config.yaml
head_dim: 64
d_mlp: 640
activation: "gelu"
norm_place: "pre"
positions: "rope"
bias: "all"
tie_embeddings: false
parallel_block: false
init_std_down: 0.013
warmup_steps: 200
decay_fraction: 0.681
doc_mask: true
train_tokens: 87010000
steps: 5311
MLP neurons of a small language model. Each row is named by its layer, matrix (up: input weights; down: output weights) and neuron, and shows model dimensions 0-159. Each number is 500 + 50 x the weight over its row's rms, rounded and kept within 0 to 999. Numbers have three digits each.
After each neuron's rows is what it responds to, as a language model described it from the Wikipedia text at the highest values.

L3.up78:542416526455477539534525483407529386483504471486473545547552434627561505519539537487533442486395541287425421495524519396508559448451528446476507493517529535557477499473454485485484462450517452458489452516498519488512497484530521519461515477452573542505489532440526473420523409481542503505400438474480581448471405449544509536546451531512519569506509467493572463474474505501538381551560441519462491463471565513528467521485601516442563468440461442445634446524464437410506549475455470
L3.down78:556524510448469473506559445503447411459416478508585524556565474502458485557443568458446469508560502537532490550508453495571526572462442479490500555493518447599452539504456478556466500489505456455454477466486463563579491447518380542437446485500584580524505499566566507550452576487425584468558478453515546448490472510432389437628558490443499517511546539497458485491528492452493597578418560650532558431483559526511468497485452479455483483469418534541595424537454591484513553447519430
Description: Early tokens in table rows

L5.up161:583516425490548500558533598404522502584555479540497562528475471574523484499517521550511473537484558536562467447406441469520475444531544420443458466550421584485475489515478494543495549416435529568514618527493494507579500513497530583526514476557512446411608463531593473515530553530447545466452459451447517486531523526500445494458521455488514582490439551476526363468510428572479549481486513519557525486518522523594547494430549650401521476490512493462439546457487656479523467465558462
L5.down161:486595512451508574489577501545451488375511545493527431526501454448488550544528429493516431475515528419504564515506495581546393470460507457641438573435465480556544520378588480477538551446526483486475454487467448564494460533449503505557514600474504496405488546570563522552393421380496465516434509475563489406435463511446493461535515431493396518538564501515513540504538538513537539463474425518455536581491407531448437494471476419491479541459483487464421475553541480527560426484445497
Description: Date-closing punctuation and copula

L3.up238:531537463432390469529478464503535633498395451497525505476453616490517557526522559525535412547450513431505485477512452488497442470515499472538482495511430548525535583485564571476513527438526497518496412592516487512521512506532476513447550493459589471454560397592407506535502565483562513585499515539507547466496541501477451525452504500487463438536549633550482494525489410523487497397592395489558365522444525554500457529498443507488528474441530453478512543540580504541620397520422549
L3.down238:540395443488553519466574539475500530556517531578497545488569529508527594503505499540548488428491425389478495493513497477557477496571511492428435515499482453418496584539484472585500544519445470437475536469424526549502485507518467498449518575454434403581544465493532551553363500559503550480472488543474464451520494479450514450469479467494429640436548514521479512477347471624509500540541393484545426551586474541561498387550552528418532508527522444457445503549530485414566527483498541
Description: Ends of words and headings

L6.up133:533471568477479414545423426528467527411451469520594469443629611485477543534504545521549460540495476554497512502542476599419509553473505451496576479586422507519535480475449407529421580533506495442537572510462509378459496539474491462430410514453503566493452487546463493493533518398427560503462542496543558448496488510468487438433561391461476578508490497494507484491373524559577500428557478510487436497530473480452469451413546542432441485477538430486435515439445484514580428463446540
L6.down133:438481531475475540478491594467500505501467427596408372562562485528541522457504535526548472399580496461463578518552693536481535520468464485560505526499427483510481538462506498508458510488495550562473596475561644460506433551436527490445503535501476507526437502436514523507433495423481537505434526518497529384451548587509480414591499570555499518510437456460488484496469574514448465472480464439451456517511582505517569450468515464427604452419514480492452491528557588464474456422475457
Description: Clause-closing punctuation in biographies

L6.up403:542513492556512460570536501416493511517543404479506498446533541497460448589549552487491469504510561551537462420476379458561521573573453566406630526441535588428520434508480545452445468501486519523513513504557528459509500549459520433523574538494488474589553406561496544533462499548521339500552506433546437563559502475449496477459535582516597595511436545523480498566469542422540522431506432462544472548443521569441522502516521502465444501607383530438469434521464544524501473497549509
L6.down403:584533522465540524478466459523496570437491509480475531492615474416583519487455515488453478487478426497502437500528409477476482506524505459505562467477489617520546454470474604468419534490574528490467461436493501615510450447536416502500491415524466578474467475574436551525574589410507478466453548373468465561540500454525589476539562487544567595489557558577529600482448620597483533526506427535460503488405557489540501483521559429526483525450488436468500386460553515457526454513540469
Description: Connectors inside names

L5.up477:525433456624496516499440472487494472447511508457556550463640450409489555494494480471470530479550502477561442577447487575500487453549601499534506469541456496457494437519549539487462599538615551525474447578494578602448528458523549464486520481559591431500521534490518436448517499512467509457513412476490482506484450510460527508583503523452496440552567387491470282463492523480458523556510548487500434493483487526544441437527490540502482420477462484512544424454488516478578392544528594
L5.down477:479482444525428411461494423495424515495538534441579488518503462461470446536541466494523320556497424539559541484582585463491515476574473568563544459463496480443481490468488470518477510539437489501474464561469380449400520517554567451480449486615538482568471491489468491519463519461466438571541440483478633440540430510411357579455519605557486451487482470533501518534462641548510498430488461508452546534560495599463505503498532502529455518465497525555471573426484510497493527509510497
Description: Table row number digits

L3.up555:498516447469553588417436622485386495531472459435457494470574486503516488427508567469437564446474458470436481557505582579509566548452491453508524523442432459508464413491514494552502448498531405549555428438504507536490530550569461430561481549479418453547457571491498547519416394534517486514569548515513459427472583505550468541568546568490437487472528533581469467491463587509525367483515521536480542530374500570578427489452550504551514555457500535466561415487502493503481438515554579
L3.down555:428546445366454526494438498454466509469416496498556433550471549578507493549441501457520542551545485437424522462481537507527552446404482440430503519446449565511541455503502531520449471508466489561571482450528553466515509469559419483538434467476462435493509488533573606432472516564513448498483521451600570505549453510542383476457515579455483489533499519585553382512464479460642411539513524498555577548479528503581466546507462480536506503425511550512474609492498509521518486477366622
Description: Mid-word fragment after s

L3.up368:527389588523519555422470455609463453505471580560526528546450469398465499577470471325510518526507507495494406493443504424506470464503555459511522466560424542502488513576525487464550406562532421468445492567355444433543439538451436583492541431492510532506460414470446440457409531510564493509574514549550448602512439414527518491475560581499492537556492493507541399473540491467443519490483511481470490528478490484498506421497453512610487478472425450462528458478509552496517510531458539
L3.down368:483404453511472517486505529514497508451529544590546535493462607514437412480572528447553468517514471552532501457464481429578594499561454561422547404462464508467570526569443452518526442556469499473479572586490340517432467505527539473530511387509445512462528476489457446505438535519501521502532496462600469533468424400445489591524565567457506536543485482533600434511455533454482538488530434516473511513575480505531506438489532564629434515504491473475444541394496493608507424509552578
Description: Infinitive "to" and "I"

L5.up77:556535551487548502551439451459465449493538602584559473503548451467502440471433491404489458493443500565531475426464481415539392515548560484461484491524518524513472506512576498550435474518507514415437474489468406501505556554547549587533486491468484505508465483543503519522473517535563406432576521415438473529509391541461540498533507535472438470520493453539495442473455558498496533354506411433568505508451558555557586424455474496410433573460524464632488407459517491500509615394484512
L5.down77:423523458523467524553491480555470512436492507613556483518554480543547541395446463519474482446502399492539519499502520395477544574519476548468444479505521526568440426432526468515498429481559590481489526477542435603505460396380451525484548497532502552477428548555460463469383538563540440399567484495457523522553532525505496529543489515582513454502494596422471505542406504520451514464411334555626459501531500543451490466498563519475505610479474561503454507476481421496497538478478488
Description: Infinitive "to" after verbs

L3.up356:496533501472435482531474538466465496445415465551550419468527452464426441457562508532505524558531543447479509354561549491447518504552396525483535507418483442425458409400463537549579540499459474550630505644552565538511577477558562531530486514494486550559435480463508455514540479488525543576523463496577440461535482517472520513518592525436495483501393444600463504476520519475526534443567535553542546507460505437446463499510564595519462480523514496426429524501552478401407430558492437
L3.down356:550490532492445528525426514583480529452498552565439622441461432504516556568473522500529516488456546490434486450468531504494573410488363497479565450493506599548563487533482472519422477428596494458460448460523470565418542525495437507578486476439417530551494473496514475490533550563512480537557553373462518602574509483437502555520553429570557565568603552605536518438567443447511573514486483525425469505518553537544439450536484503414496420486505539504517472466541546416528491533591510
Description: Early word-piece continuations

L6.up558:543449443493518518532512578478446529557513425446374561533500422481528544457576476516457545478377614567484432481425435526495496467398516477494446402423550481465510503505530559500539506497543425507473524547530454549426449612472439546472441525563574477482468487536483426587541493594477542589466485496504521534550473574445516547511496523464458535509508545498575431533507517454538369547476535465631469525506530443464630568531492467528499552562512427518569522440484452489525550454489524
L6.down558:502460554473487483490438505516403476509524546602570534530545431462504494554488606550599537466501571511520508579560468490501521507556451410517557500571456552569549491442513534443453527533553530412475426509452514442469496546531476527479499575472538571551427523427453565462468463455364451550563498579605477503528487482534522491447388456534458587478514552383491457516557469557464450458491482450457509503527495357511574492492554523550506518538495455390463474599539487425437504462562485
Description: Short vowel-initial fragments

L6.up163:487396471429659519515512518431442551459512505496545530565564544530554511437418492432482532565515487556488553499598430504548545485478447535514461473488550517566401466439529530561423538562422414620518584542512556518452519518586377546478489534480520422493522520517407522451509539526449438494554529477512464461512615560598457572559573498451542558489539457442492496459443496519456451526465415436510477535431522489550586543480462449488518497463492426498438442484518448447556461490483481
L6.down163:456545625511564516555505474504562547475490564512456495471599475474534508492543456464497484485476546487547405447533571491489493576492566511521417518466552504455520479441527479506547588365547482456447557422476649529611483487587515419507541536535545457497498518438523462524542489489683542507498564492452438553527434508487455485473507511432486471487454573600532470458500432451508557496496436417506488445418520513493426525516418483612470532467483568460577476537516535530452550565452449
Description: Post-verb prepositions, "-ing" suffix

L5.up397:456452449487511537546591567536474529541443433428484527524560502338573490424505493518498508542400505437503400479538484506455423497615525518516578524499473517570481574474571524496432653489548478498594497498501517513473497501387456544549486493474521505570514523541432422561457546444484514554451475497505539526373490478407543458499531420340443476544503537496526491491582429497508558528484501616498496504481509543507492393518438498490452512576570499537475524441470529475492503503504546
L5.down397:532548426473473467434521466531507446494480444514491547456599424554529456495457558620561540573428469504478516443537614497418524528505490411547542462547460601495433526624572552537517516577566506476579506489464528479500555590486513514498554511501519572521507457579476533563541488598449557449383528545458560533519454519481450453450449440443607565513478503512469449527494415540518469472465557426516413408514452498420553462552527522433494498478409381461476479520561484493531528521500513
Description: Slot before a name

L5.up25:516446405501511437514406491532514525397491648448435382545511499496534574479531515417474651560487470585503606559483540500521504465518539512460517556549517510476475572449557493429567529485467549491526551502471448567393495587564485624497482480485530443414453432496436422500555471542458467449486461470550479497576479482577482418592510619510507550492510544516546473424549579480509431537561548555511503557522464499488529477503442529456544523467538459481476546477546556475496465446532540
L5.down25:512518512551510459529512533511467572528505540570543463631513527544484493507581507503501511499548551450494431605560442598503504494457445559483502555512427507575400465504474497543609497446468596392463497499403542546569508547485498429471482407451543447528426501503527497526383519522529456470421522511431406558499480574411437473496513498438471390445477440439546539472567453467437545470408534519519520557508466470458557420464550552543532512483597475533467480473534464511530393417531554
Description: Word-internal and leading-digit pieces

L5.up96:539565480546548412473513469535554469422410465488498496485538462497514424585486462581507461458555476470499523513541436574465534566527438439440502468492443485447559590565478414559565471535593559568487433424501485482452477504599484476494454441504527565506578463418482514514487448485569517407553490478493480528583614528456568584489597461480457458522472462537532442489465371433458529508563512468503568551515445508504404468496518473563574433413430491550631456437499527496482532441490513
L5.down96:479564371507498542478530494389469588478478556575457537550520548529520487507522488542563478501550488449523531488581484562490511488537460582540497502467479466555546567482447443464512381574445509484561484542503491471546437493526527464487615484380482408474540473472486539566554525526526514491499500571518479556438525521379633546407489549423514416451476496533562471607509492447552508556523501630489462536468454433502422498513576529573500505526509498505560528378447539459586435518454516
Description: Mid-word fragments, as such

L5.up242:497547564478488498543526524420500526382460569535523502510500466504558479577514567495590461551576355522466507465535570512427469542468513434424480399516491574460428435487525397557487560416503539403479623566475532521422579476485530467442455552469462480532607462566503461482458529425536523520502440511468542546553548470549463424454511462438496528487463496441588501546477442538625528393500478437497462483429541506521589447542479539499440482495492476477478510512483394474523491536480577
L5.down242:531516490539580520456543483489482629526485507522477443572471451452553552469503579501587479587416439354557442516527578498496453521454453527379564474472522617469491496456501498520386545513478499524600491578460562465531473486405510505384501455517452503513423507469555524527514598514575488449536563545534424544419498541492406444514602439476479447533510456524578517493498461498495564443542510492464503515501512508520457470533536550539492440525418453542492399430519540493398499547452458
Description: Biography career-stage boundaries

L3.up190:510538455461507436507652464500621377443536449483492610448548429491491502590547533570472536580508397489454391472507450470533432448539393534590479550508399432523465475465533574464480456469580521446487477509498505587516440456474499479527493474444513442442522543503515556547486505410482569533526461526513422511553494472467560553475457592585506544570567529463416430517571482506541409554574439476442433540495510538507452460529551520489521531438476540450510438540518518452511531506510509
L3.down190:512543522484515527431492514447441385450523484464468537451475402443496497441578515496507565520482530447474493591504496457510524459535506522404491477487439522385478435477497404495534513562431478440422531590389532486562493492541483553459536459471472452423466502454499564486375410460509495516628570645476463629579449497517527546511568534502575508541571469521610456453483493425528522483417493530509428536504478532530464518531469423515514566560475580521532496474525422513520560502462471
Description: Word-start fragments after prefixes

L3.up106:491508433479560527533558542456530557481488503500591411487501497471449460633374423568528408458579539469577455454489448464511459460597513527466455580508406527454421447412445542551499455435504502569609460555521479500567522571454475513575481482507497436485499510518558494473448480435479553575488457532587450540453531494572536483542572457555496501491497500506456470467512543553461451428555472523486374498589442513466398584490505472473483500425462454498459398484494604510551475465519550
L3.down106:532594578408558503530487576516513531489592495536520474456496470445449513643480477439535531455560614403464468518533504433514427388530499595502519452573449499472457419461476583561435436480501514451584500539458470472495502529518462532522536495525419432471511558499515626505510503490540487523534562403468496422513429568547410522476601501568485487429592513515534483536571433534525523481580530444520528470589469475561493554560528499467547382450423519512524487542543492447513503532521461
Description: Word-initial fragments after punctuation

L5.up337:450534468495549493564568532441454429548458576598454468429472507489452428545534500483513542481438500449488467529493527494467487552468532482512545474415524473442532540528444566394570467480445528525603520535496526573525562502549545459597391445482520509442540486425474465488542482530530437401545547508533428417545536461515526466599540429522447420482488499469545508501453537468622455539462505366458583578536548342567479491535504422522414455491475471577485482525559475478483440515447531
L5.down337:482470546452596423550565447537508501543463434506315452434524501541524567510429478461463488493540485541582580470513510554557569489485456505534516554496477503490521512479467505453500481538500529532460529512490525445557511541580477580510568460532538554455501484427500507514469394561440478505529546532602471467529500488541529608531474372470413444503430531504459420550508592434523503577576453443470527514517483565578519477500505470542478518546449407555470477459558478476592380443409608
Description: Mid-word fragments, table pipes

L6.up131:481474461543503494580548521422492552447536540413558374525588392522582502426539472468620484555453534462461528476433514533514509500495495467483556405479544533546457478537549553496470519483466549559548524554475447441454491525470499535463462489440543492543538604550532497522560473478546463550454459623441522549588516647495553523503439513513514480534504554530466485457581419468599541474430395490536549516561490569542584476541455539510419498492504384440522517564407529442513490502460457
L6.down131:542531618548471460467500386571543485465386582457423541562477528511485429480501537508559488592500485507492431442483515429508457503532479497475533552467376472496463520507534455608578456507535445443519445484590515466562500504517378433669466458531577494495475533445481455502408473424499507532560497428409462473512501430464453494461470490470413622494505589512471502495537530574473546497538532533527540502402510505479491451550562545550498437541438502470525477454563525552544486442559522
Description: Biography birth "was"

L5.up485:506447600444451499489560585505459461499506477552505481538544318545452418461470491536508417518509549422402522532456470543448428485447463562490507472482494384453520521490509496459469557579507465490507459471525486638508472584462425552512494436612525576514469490469521522601420455561448558498602461513521482537459513590524413538497488504480482593477519470520528531489551485545543448573581560454502571518477525483487502462463570428509525415487511493438517592580533456557464443571459499
L5.down485:530552566581541475462561494547541520628449540516405548584540439347485479560517497556473513515501449490514525658473502470489565346502413431525448569492546541546484575495536413479521486489557596487487476465506473527488502532561502501510446485472509377510474490453479504516473420546494573487488518494566481465495466540551477464371529548489542521517583521513467568566575447494532537577483561462443469452510552430490459495426445440557542447503564463531591516547558515523470546483502494
Description: Partitive and locative prepositions

L3.up147:523402442572521476513510472517542415536425509452556444537514445536432512498535565425574496535468447482399378473530518464548538481539561506542539577432519396550467548422475516513550440473528453520466475558555393560448471511502427629476448412546529496470476487411458464567523507481536495468528588423546542462436502498428484473445535483516466508585503545508587504458514534487537403473544490501476522473484492526520443445468514601488495449509566504505486506551551351503552471468351517
L3.down147:539516455415563528526477517499612506449596516539471516442606433598448461479503558489543538488509440487530460431569504457485511478537482534517541470483544611449456480567469561476545525458480452447519504591557438550517515500546467569548482497580499418447476495528490437518469591527487480471433493489560441486520501619525508555499494427454456515415524504478633637462493434413529468477571491399569478539501490457448435528528538479554470532552428409520562544504476423550530394455563520
Description: Mid-word fragment tokens

L5.up605:503487414592536464508445504521491388394471527513513461406387490515537556491579537494509554498527545434428473544537564488504514453522600463504472491515513526499557471561475583471470486454480584512596379524601478507455472504442435580557496423409602448476484503419524492492561510543526470472541379475501542479455467538504470469571470523492580535439560456512481453431522430475467490540594545492421556520537430562594562548511457548505551489570492529487457502581518443461465517591443506
L5.down605:605413582443469514476485480440503518457423395535462453584575519517549516468504519484480449483509512497420516517500533397479421440598521473385555510527520499525525582597453496577498429525487522468473515542502552561533546475491525447585440542540508460485468563440538509496421566568570560526489499442497405537484542501480514528525489504560589443478450504476497547450478442564509492455521510530391537519514382448482565424496494584367555389482463412500464522478542504520500424452422542
Description: Table and infobox line starts

L3.up329:493580566479464549520544655445500478505521543548589496495455455509608466487488468488617562577423558478475513456502461468465513510476627533455481504504520475495505518567537486556528481457501443456506539461563526421518473434609490552534478470548506489429541465500584504429513568508517487389511500505469492486468527560500472487441522461463529467446521482517476542413531583596555494483489424503544515513531393568600463383455575500629572523545482528396502505522405516538518522596536467
L3.down329:518525538492479524574504477448530466410514407518542447669608472533468479545487482396528494489605564502415550601573518541495420437536487445508571521531537513465480512529551476533550553517488520489530506462496529600490477477410509515515507558590480501569563460386488474533532459437477421478551400410496511530499518483514457464564471527497536467481531590419432468477439433446513576600517442488534495445566519542530504468573522452454458459454488422458513430586528522417453574479453507
Description: Predicate after article subject

L5.up126:419433455523423435415414507486463506549542567400497479581484571577486537429511480372525537575481534403517511496523460503482558513510459518485561506537507606439442476421491524521478532498544548456632488563468540513449618462470506503534495517461559467480545542524516581529451532485510536530536513503563493487492620508466549518525473478472429466478504508596495556564513511501478533420541526583515520489499445495521506546494470684499460357501564539447486505493526488461447459524604576
L5.down126:470520477429615615492481507488508410545539510466456559415477517559451553561445562500553436617504480537492472400490572529492520555477432398569496431424493480518527423520577500458531533483479520499481468520532535431475570505485493533486547544539497508434412551474592532526547501523489472556571462535513559575450561531438531431450544418472500590472582541481458483472474479539462434508491400429532457453470462520489549493479483506570624516601362534565538517587519501484542556499552516
Description: Mid-word and table fragments

L6.up470:513388508457455487474498542467496479547497487421472470536530447506497492548450409585508501561514567461475516578462529566483529543508463516525568518513552572511544388501428507394532693398488568489492480547417517407477494435539470449459568535493612436499574512474501514510456571468419476494493527540496514566526524429561596550522486462495472506535397449551540414550489534496535529482519422528543500498473411498484457472508541598645484514467497406520507497468496536536544459435559499
L6.down470:582479493483558460532457535509468462474486551457475533508515485481521589414590477506494537410500506497551466475508552548476476430525473490542402431559444484463478449551532594547527498497532598560493535452523405523568609537581495533552496439492472496524584480478544436451456557415453421567528565507486510532541445340452406435433566488503488514564613488411535485440422544542534471518487563503475489563623516553534534539516484507520507512587437441469447574485494487571444445504434492
Description: Year decade digit

L3.up271:483451523485482480540517471482488500502418494446449527444578517395496595575503559556435460399476571461578421547571450405325522482525550467480494442527505490476527507441523469491480621524462563520572555494478498515492513422540508535539552517445504528510505427393552450566514524544415502519477492533489464481526432543509503462580514507320444613476439506517537496497492569496534527566552554532514560524470592501435498542557446485483462541493448445489475435459522498502415565414491492
L3.down271:540504560537483487489568447547525468516515504425490572447514533485552472492597462597448465555447435420558447473483586512477457551544459431410515441481490606478545517405506511535437589540528541437476545414487424590485480556515490405519515409432597519531574585481399396568548564484514522541504512441525459424427511479467477398517511532489594532509496509555528486502508466519479498473506563515499576490428529596525461499501548501472417501521396563431499449461566577553469466469458519
Description: Work nouns, number punctuation

L6.up324:481415510519477501473457530531508478459582467494471484501513521494648441487432559414496622478459498520545500456519463533472583552565406387443589527474485502410504397478471551437536473471531525554451513454522362512495432473558392540564453530510493526483496549513438508537463430508490533502611546511510446474503404554529579537491528447529449477600489528478502489386560551411487430449504494427572540521525498492524470465530414570451462480532538433471474526449516450398515482445547505
L6.down324:512451454442555564511504498488567553500427499522598406480492512518492548487455534414505465596530507521542528509510458468486469449490458509437530384542520571453514495518542546470537469525513482554454556454511497583534424522410392391404538497476560506510507536556471504480493506426479468489520529600499470643520487534491546462507546504552513465583528603456584498490518583509487538408423512509522481516556605589464553476510565487486428437417538624456475582491561479565448501441584558
Description: Early word fragments

L6.up299:555470494525507476543268451524564515496577547528442446551513424505519540502503451485536506458565524528440502484505470509584479645529503406508512495554444474499590486455435435468577518419563507497509520482493498521455527386541470499573391556451458506507485563550585440515484480541418487565532504610484452458427485461514488534523539498442484524559525505556508463585485513574487453430542545579548534488431442520447427506575480576436575530455560465557491450524458517493504460518458507
L6.down299:507518509524479429465570521533504509484541577399492464510412421542479495536467485581511472520584468544516527447458513545586485457509519548495467472527480441522533517483477554427588566528540531521453462516499478513480550470618570532524501511514488499558486495452562329523520406381485555444383476500553530426495551489511549578526515473441473423538466475566435540546503507487484544519488585480501528343487508612385386524494503515532505506534478493492451481542505541534413409445413553
Description: Leading digits of quantities

L6.up45:481520533542404477546527542576499551381503554481497475493495425442544462543447413463523529502476450447502573527564548464567507518435437497553458487509511527531461562547473479551497570471525600447467486522568504467507445469544515548642532466351545544613431536494428588534447504551487495550541490487535497558429507493531420540550440514536531444510564581501433510506465480537424439486483487507551630486517509508565457485496503477511540489586499489603461575504531655451499530471417541
L6.down45:427553609387502534535512407442415524471528635475476489544487542452547456586495495540519494516489508490423469473543597504458462586474553539530551475521495495514511521427496500544427441464486540472530546495477531462529518397418477462553596560492564443493486584478523351469510520476426420466488488496473403465408512442343515485427510482502558478530454500457412513472573463554533490541541538508500484504502401523453455517515521545438572557543502610469563524516470482576526464492517543
Description: Table rows and set phrases

L6.up130:417530505513493509550500568502500495535454486495463343577492590481465524504477465483513521466568471480580522521522460515498486561431476460585558512496515514398491458511508503453531463576514500499481519468488513512445615484625514479522492538512500429542546479493447434501528528464472450535525399584546427432334498498421491581535421500523441510577523566523459521392480477562553475506421536512437535502418448501522498415525471448587577521539544435542467502482575355515588495511565519
L6.down130:477512556554523496483519511497499402563455507450473429509484491483487531527513422579645549459470485479481456523511419549450551451485521563490515494618554515518510499510325499470416476570453580509453473522487517437481445470468494588505496476576452491453505515475582451544500487458422486490502523582561468494478428430479540557602514433594463414483513394546573496477538578474542483459496537508490527496572565502567537520495414447565460559502517422434369426486552559449571502508542516
Description: Verb stems before suffixes

L5.up24:480516521495544507605523508424493513377510417460438587582445508400500407595447569519425571485552437515457443481526475476417509482552544490411582490488446525461492454512467498562495458420566536536480568486521555463537553535558510471563523498485503514597431508548511515526492527489477517422506494499490408517524447445506510460525495510408561426495443536520553472526534517552517568482459544421422469434488541388448490529534411474464486525513303480580500508514509504578476447559440474
L5.down24:552531469480518507491656418544495489504468462418475597519520440459562459539535652494494512490528462444422420465530495397555508480512515495407499515471419514458448460483494511620487579509435517453534530513538534455464454465574490441482464548487557494477533549534498480554500464464432529539485505536417472587497530438523524427426573530522531605466503487520481458554507624596589545451423545505468461488450567497407501559552545506474508522520532602448504510511525403563409560521497525
Description: Romance "de" particle

L3.up436:464510461406492454468479555444505526549561461449437559452553457559426533495526478466472514428488453465411505530429499519562443466455494451398500570532508542516537612543543530572497475502492453434489512480482489487561467556543533493512490549550550503479541531469476565549422497479543454474481510551578479434497531573529536470395451466476420524560500573458479504457436512584527501434536489513469485580607587474473507614482543486544546472498558410514642528546328526436421525516581570
L3.down436:456486519533434515609444586506549418521474473534393432548515469503503570428471530531518570493543492457583566543419505504491578365442444578509527421582467553498478529556498419513563435493467501467595491548508545522581469529490494531504479507515576547429445471504502547557537389465534483484499539448614504587544418509471474452465420523484462540422418613478451479494460520646556508501463470515475479550521499509559434580533580453575468500539540517504471435461481470513519494443479481
Description: Mid-word pieces; partitive "of"

L6.up378:465437376506570542547533469462547558498470491509564387527501537461556468547533508474503584536525428528442395444501476521539539519531506388477468421450491501538459477510588499577479500471545594453431479542564544572514501509541566564461433511523541425420483503474529559451565545572550546464523439506490569571418577512468570517555561562477522506512391435530447409504400456489568504536442537468561519530446501470551485471419447502516389510505519553580578479486525486579523565422503482
L6.down378:540447525504575524558547472555546463492540519517508541514433484519505554535524471547602506535516498484471515574518528505436450600548433455486484445421583502486383570477509528517461560464496547453512542508435616553445599509588459424447407456485515462548455479505473467537587518590557522329547377439535536524480449463431482408525593459549430535471476471513427446536461456569437474488591481520554469525458574426528509532460538517504509583513534539415509464536473517466527503482465472
Description: Didn't / doesn't "n"